{"n_kv_head": 7, "head_dim": 64, "activation": "quick_gelu", "norm": "layernorm", "norm_eps": 1e-05, "positions": "rope", "attn_scale": 0.125, "bias": "all", "init_std_o": 0.00329, "optimizer": "muon_variant", "warmup_steps": 200, "batch_tokens": 131072, "seq_len": 2048, "doc_mask": true, "steps": 6543}
MLP neurons of a small language model. Each row is named by its layer, matrix (up: input weights) and neuron, and shows model dimensions 144-399. Each number is 500 + 40 x the weight over its row's rms, rounded and kept within 0 to 999. Numbers have three digits each.
After each neuron's rows, "fires in" lists the words (lower case) most often at its 100 highest values on Wikipedia text that the model never trained on.

L15.up723:497498527461449434548485525456507502452473513464544522498507500497524459548513540492559519503500471474464487450457498428532478463559472488464481491504503509490538537538438509482456586482492543509487508558490489509472490545526534442516483461432434489525465534496487656544498530564539540485498455526538417551527558503450488517526521490574509504469474482560479487524533473424447494536501544501534491564473488446537525575515499490463472508537547450513503431392553495525528496477427525492406534476559500502550522463484434582522502515453451524489468584489525487515521535400523434472527519488492413453458468528540510469568502471504446500425515539522431567469451439444556512468477436477502445612472513525517559577470442532449416479527508434521486515478476500480461506474427583
fires in: "a", "u"

L4.up1721:487433488481429527506447481538493568492506484552514482528565580457554513502490500513547504550509521466432473553476562556516429448521508474529540478462523515530504491543480478525560521492525464499547505606504529512509473547487507488473501496544512489548427499541434456571530464500491592467518541541510542517429429507472483526526413507519447543434483520444526500530491525465507475468573512476498487464480472469456506587523484492403557496528530528450534525539489514496467499478425545539469516509500551581480469500509486452463481510500509484483471478476452489477530566507508524468414502496519492511506534528462588474486533513514532464464476550473564495559529464443498560481466500535456558511485466454441526516546514491480552482533548472514556486476516479449451551522534523
fires in: "august", "january", "december", "june", "october", "november"

L3.up417:527510441534490529562501512469525497520449478571470379554468520428516507439536520457548471505412501468550549407429491527513519496449483523490535521465501484519492512514554530511530514516504476330506567540492473539501487510561485507505498551486431473490455523513485479455524503409443499542580508540446529562496453484512479528486502491484522474477535516580535484488474572452513483545473488532535436551556464511592482543559498555467514461482472447511521445483531490531498454534496558500490523625533533472456504482474532545534509473485492510579431507479520490549627488499472527486416504483567488525499549560484533554482494514502525492455605497520543494459521539491448398545503509509531554456460537524585454444505402565507537513493526465556508498422474538431492528422560541
fires in: "you", "for", "him", "me", "he", "it"

L4.up1540:511553504507539484461530519534464454547471484531487405573473506462500433478547593505467514616511507459513498471479511462541495528508509572523427504509451521564539490566482510523489495577531547442458522530463511482516517513519521469534462517514527456586502468526501472524522528500504493580540596533465546525477494581485473546451533509496490430505496494494589448514517448433554530571484454487516495527571416570523468558476586505486523478454514502436534455434495457533485476484460534537504549497525455498538458609513462549527528521470552482502434486417500489511522448580448470475493527478504499465514464533461578496503507471449431461430517522498472522478438532487457476529548517589503485492522527462553504442542505570507541469482532495458535493481466489501467498395482549
fires in: "you", "we", "a", "woman", "us"

L4.up318:459511413531477552462532523485491521541523483506534476471478525489387519474546481457510494468496571500422482507537488556520527529508477448537470489494408494524519508489483542504504466478522457556463562500505435451381498534566490460468501500463482529472558412484409559483458563473518526542551552463539416494396549491413507538503492437470462517559512472587546536505436515388536511482499507543513447490473516487463576459531570505507515506523509407498509532486460538510480460486528505543463498480433495504530509510488472532495487480551496503569520501518496527536518584478488561533469478486393534524486522445548539501582449429505518499518531565417579449515449516537487477477518558518503546499491626486549466506435547531522488454525508533608624501507504555517510493458537533
fires in: "japanese", "english", "portuguese", "french", "dutch", "fanny"

L4.up240:480497484434507504434518469508530530399536617482522510478560508475453492514488419498459471492466586542556427553518480503442552501495580489389510467424504556487486527432492506496453444545545522508539523541520490533486505513530471512515508448611530559525506474514445562508542467516533492566488495560455463425463525515514475512543598477434588467504482573445504449566446450504575512508514438488522464497541572584506567519551495547540475456481467510528438545519498527514478504537426506497556536477506515480546493478554469526405575528482498540426526483503514519573490503481501529495487592474521564488553485538524476502491481469463464556567503543540466494499499531473445547430538522507592503481535410488526461449480516459564474523536471498477500524479430425452542410505490467
fires in: "second", "third", "upper", "2nd", "top", "western"

L4.up148:465418540575456513456516422486497520564533485552552450568475458433478549513454516474528560544534470527479496512468548480595469451533448461528519452453482504486545491549537548520497509511551490431441584436572609450491555505578459451458550567485575572490502516446509531494503497474441477530517474547458385498502512485442415535462583467455528477519589453480480463482455502482546515510549540497505508471520495488474484510495554594517518516522457497533525474498500500535479474461464453515468534397513494502483408506513478523573554545482445503508554547494494507519511485502412426521532514462524533435507567544518532585529459518502560523444507470504524486487486500530433499476454553514525495559445562566481499523474510498471571471473503505510474494503551470526481475462422444
fires in: "of", "a", "up", "type", "aged", "record"

L3.up418:501440515546420482442522537419531450498466532570433502484437488481507479446410512490469493450502531490471455543516438427532547537461515474567553470497522527532431419557493562540518551458482495565524502463508535568524495534520466464548487469473449446482534525473443519591510522537498492457494498540553455479507515553539482491513525472458464492493460484478502558546507466493493501528535505460447502512445433476477423519438528509474495519460504449459487505455513522494544530513489491524526511527517551472462523506482471521466560527452601449484506474486462514457450499538508473588534483546453456499500557489455531525515564493508536525448464480509509471574484483498512574423532510469532508474492555472544507503513475525482591597515540522505502533497504478463446428388523477
fires in: "30", "3", "31", "32", "3rd", "35"

L3.up886:480454532498532492436479479486596436388565441466532466558512577411479499492496449459453510505449502441488462489540463516554531482502453446435482427451463510561513465483475630430440554482481555520616474496467525493561471518506520467489476464515505504551497533614499433534511502518498506561436552460529465515497532484490454484512480504542543446470530523518526503524501464532442531519515506458425513449534493512442503472490542511401517532518503571432490487503534551499543447545554491448523520463624478491525455469434517516546530500478597582515455517467548448524505434470510458468527487516543462468496509523437548477608500501504478494509551514486537513457420530501498510478423530461543511456533552430499468505496468448495493522551464521473488451520530529505501454509529494
fires in: "10", "100", "number", "12", "10th", "12th"

L3.up600:528502425503483495496551563517505490487466445530526436466523480483535517447490505464522492540464495534463496500509508470539484465501516434582511490518494473601499529478556536476451478472398505470520457499506498579552437503471519519547525503480493471458458478520513393511431477457517469555467486395450507544456554500475489511472522551489523464504480461546472459495530520481521438483567527577530554444484450475480533507589541455483522442423500404496484530514530525509480445513531484493566524496589524471427451438520514493487464494483504479589424494477582505467544557441478489510491504529446498601595504507497547483560499509509501569510475540514552529506557491472527431517461554489508535563509478489479544522541467518481532497521455513585585449425580548467456483533460471
fires in: "10", "12", "13", "11", "100"

L3.up876:500539510486540532471536504555507493484524509466452502533494528487530526594485490539469578550587544441491472523408544583512480562459427458485450520468480482536487480444433576514521480480445440470496472541499466474483519496529520476545520497524420516545564496503483504495552511550536531484579481508451437530510477559509466507518485515440458495469470512402582495531482408470578500510553548476489504444444524530561551495480475537423565518585486531500545494469533523493555487484415501584523486450568536495486432520529500527468547495519538519482495486560497488477521564427552497505511497479483432531465479481499533436449492506537496455469451513518527389489473544445481506513550457418524477459475544513466498485476536487473494509513454555559472522521503511514437519497541509
fires in: "january", "may", "february", "march", "april", "october"

L4.up255:556446562452479467540538607502446466495386447529493484443420495509458498506430409395456486496550487542499502546477473465481588518445466528482586449496468530505484438518534421490551452443533440525476508508456493563529512459485399475611566464515520520451535545540481472492546526421493513525534497530557514469461492491482491504550601452458488498499521488554488508453516500393512513474531469500480483567515477560505527509484529489467522470484521464516550559482518509430427453512503554499443519481549465540514504512380456488502530500536505474531519473530505507471482622542523559469505527569428468494423535486491568491502499444499418492566471533515575547550503480539512510464539388474573520467444556469505500472532525496542472512509471523460570546463477443533493464497485554
fires in: "3", "32", "court", "zone", "31", "33"

L4.up683:534477459454519458515433480518507502503519496584488442526519538487506525457491471469490574661519504528449531505561468433511555514476427486513494523473443553442478468454498506475470517491532517456448478494495441475503500492533488469409565509559476445545529504558522517465489498505524483478551533483492352544522519514442495452523534518504492460453505461515478517552526487527592537467475432521480499492475547503526518565568517463484497481531545520522500545489433487513522560477486551539476490477557483505488507523470487401473486536510499475509451499487423511516458498445484457536456558463432527486542528515541480466489484503504520473533475527535535601485513506508526532465488499442547438499476560535502527505522491560555564449515511520547553585490510573451511506408503555
fires in: "each", "in", "this", "a", "during"

L3.up1363:480508611547483445510478487489510484494550484470530436485499515450525460519559467406543388539480493541445465454459532528509433484455530515500495534495526473558522475492413506480431494485444554449496455504497506501540493480480527498526505449523491501496452526475535487488488553494553516533542473556502423492433503519468422513480522547492511530478522503545473428472522411483515538503517470558517513523419529493438522494569516493492464514424510422501487557509542463590511536453433475527472495422467537500558533515514510527466556515570508516517456466484526544513489524541437512535473496448493492493428507572509441521541488541513526525551525545601442551460456558494454537441540475529508479550500463481528541472503513507522475493499566470450551544461484500474544443443525489
fires in: "final", "these", "following", "this", "s"

L3.up920:469489537583484453508487543463498489551493414534551487530507536503496488518493449475504515552470482490475495495519483539503514480552460426544479488551532475534485481504522550546469496578526467476569490481462544521510501575550541423584576531502571436490523514445476508500548495540481497513375502444521476515470458585457527519499420512642539480526467529521525463457575551571502526540596485483492568492496525510486539510524526507471473438458454472538486487502505517516452524548503480431549573523457536521486475412537536525497490485491536528503513450480510484487518511414439457470522485517494434507504503553480472500526478519518487529481521462452460553458524521524469497539444508494480567545515497493510556493527457479441532476488460505509566522541515527517442460517430486
fires in: "10", "100", "101", "10th"

L3.up1063:499454535496498524573472494529503462602495497496527455509618522504490502430475552551533523442490519485518463575477442534483468493483457431518532523498481447548414482511535465553428495492481502477532579496492469494535506481510487517470499541511465526487532462468554495477580422503511464516455538532369599477551539532526522467497443473489417511583514517478503448505498503561503485540526531587560524495532434456536433483520499537508551465538499525462520497483463502503493537497497529520514524503491548532490528499564488497541587483545538527482477470451489420562477511481504556537500550500519483510578542566549527523429505486445525476509468473510491489495495445474397431467464576529472436511473524513541492516534516407499457458540502572488449459482554526481445515480505514
fires in: "for", "held", "hold", "place", "history", "taken"

L4.up1072:468491471527567556517484547513496475547491473519476452575512498477502458473495451519507559495500510500499572534462475516562439485441456470534422569512506552532477459485514540442490522541524533591431499515540567461473543495544519459499465508448521483527496449473514424436543459498491438538488505431451531472492554470514521494492509482493413538523434517529548483524474561434542549488581478576559428549555411515432439517566553474468563490604555512496505466502518493498511477486493491547592529453553492486439554440509505478469509553574466468525482491551469493471472486495534496461519528596463524503561524524546518512505543494475458422459482508509572510515469518550525471472482587501474413456497505492485511458519564417466540480510498498549474551555463525492478463484596525
fires in: "11", "10", "started", "submission"

L3.up1410:447541516483523506452539518551537459492465512553563560519528573472553513525495532444479471488498525500476525458489540520472438479478554475531452603489530568486516487517512519518456528484403525518517524529464342493564517510500477527531551470529512526482543546554497505468559561565512511487472449467535453506497538514517556500520489469445508464496461395523565497490437461568490519472528591499468451523534499474535539488549490510506517529454473476497506472508554458423508577497437522490516435502442488576505419461486446489560486572496515530512486535473474556507511426431498527493528495470467478494451418434539595558414491496529462481536513542459611458529493430585512439488528496458485573460493525501523503491467610463486486494487535554538549442521518515474533552423478476
fires in: "english", "greek", "french", "white", "japanese"

L3.up1611:547505520509472516491492482487503478419558521547486433539536570476454402545509495501499583468489452496490622507431511455501501484569486528464536497436453492417540467493511566504455487569514504578512470523466543519556569494554538439512527488455474462481446461519474514510455534465467492523513469495533436504452619504485452477508535414546483489413505456545502476511513520514516553479496458445472414575385503522483547518492531514449488486503429534561486510484400433542475517525496527492425496472479443487591479526524566493528467482445489526453526561442486455516531493551526462486522526510467525458527517467528525461504527527516577450514510517522557495521528485532490503506429448460508468489538608544499481495532493546563543544528463545489363448434533496482513538502527469
fires in: "south", "line", "side", "set", "development", "description"

L15.up86:513538479493439521442488552489537494427439508539465469522489522484515515524550474559570580530474465551526485524425475503487430513450504535513460507518526470555539431534450520534549600438541416492436470496565449443515527475542478467527518482527483478608546395458530528460564481586474493449506449492473574512467535494516531419495515460506490530441418485539480501532453455498542481609465523482501481455486521536522474562503505483513483538443485436529566501444495523442581558428437517488538514470522463461514556457507482509449507540465542488421545513542476480505514478506409444478498553518496491437575488499476458429520527525473453575472572486481450530471443571505445490494465551542535488521443487537499535428512528496415557501515530404402506497444521526508502433507422548
fires in: "a"

L15.up820:441457479444495487535525509469547498456477481478564513568560476535533429556431542490504544541557491576568427519488493464534521485461368539509467536453429518506447506526453452454565516556534432466532466484597564499552544523519457495542471587453510477540557490541448486559480495489491468510531500483520531469524531550503460478487495480448482457484575455517403440528467582469459535541446468493485477548546457495493536590546493489541471544502542526576510503490444494570480538496460611428506516486474510488508444582531508473544440516514505494429529484428478507430515502497482477460511503462474448474430481443557462516513483481365471465487523531444572544525493485533544425499529504509518460490500383509507497515480568572458552528521521419562475536535504440416476440461465481
fires in: "a", "more", "and"

L3.up564:428479410481530496535476546533490518534478552478512562502535481518465521468494521465493528482533493488512425501494569539489475475404478500481513578526498482566495581529543470514518498492539546520472475571496487523486516549527529422416582430518509522433452467471416524494466559560528527497509495469482544449497511598474537484494486460466460467439476536477527469587486561514462520493513475550510505498460565509474504517529467505474523555512520473481521512439468561524574388495467495458524548591417526508461494535481561505461548472512497552504480485511519510493466585486460500475417527473529450545542487467524576530522387524456466607465512474524540533504496475510508530479542529471529473522497555472520531452476452563514519508504560504546500484441519516512543507424511510
fires in: "december", "website", "october", "contact", "attendance"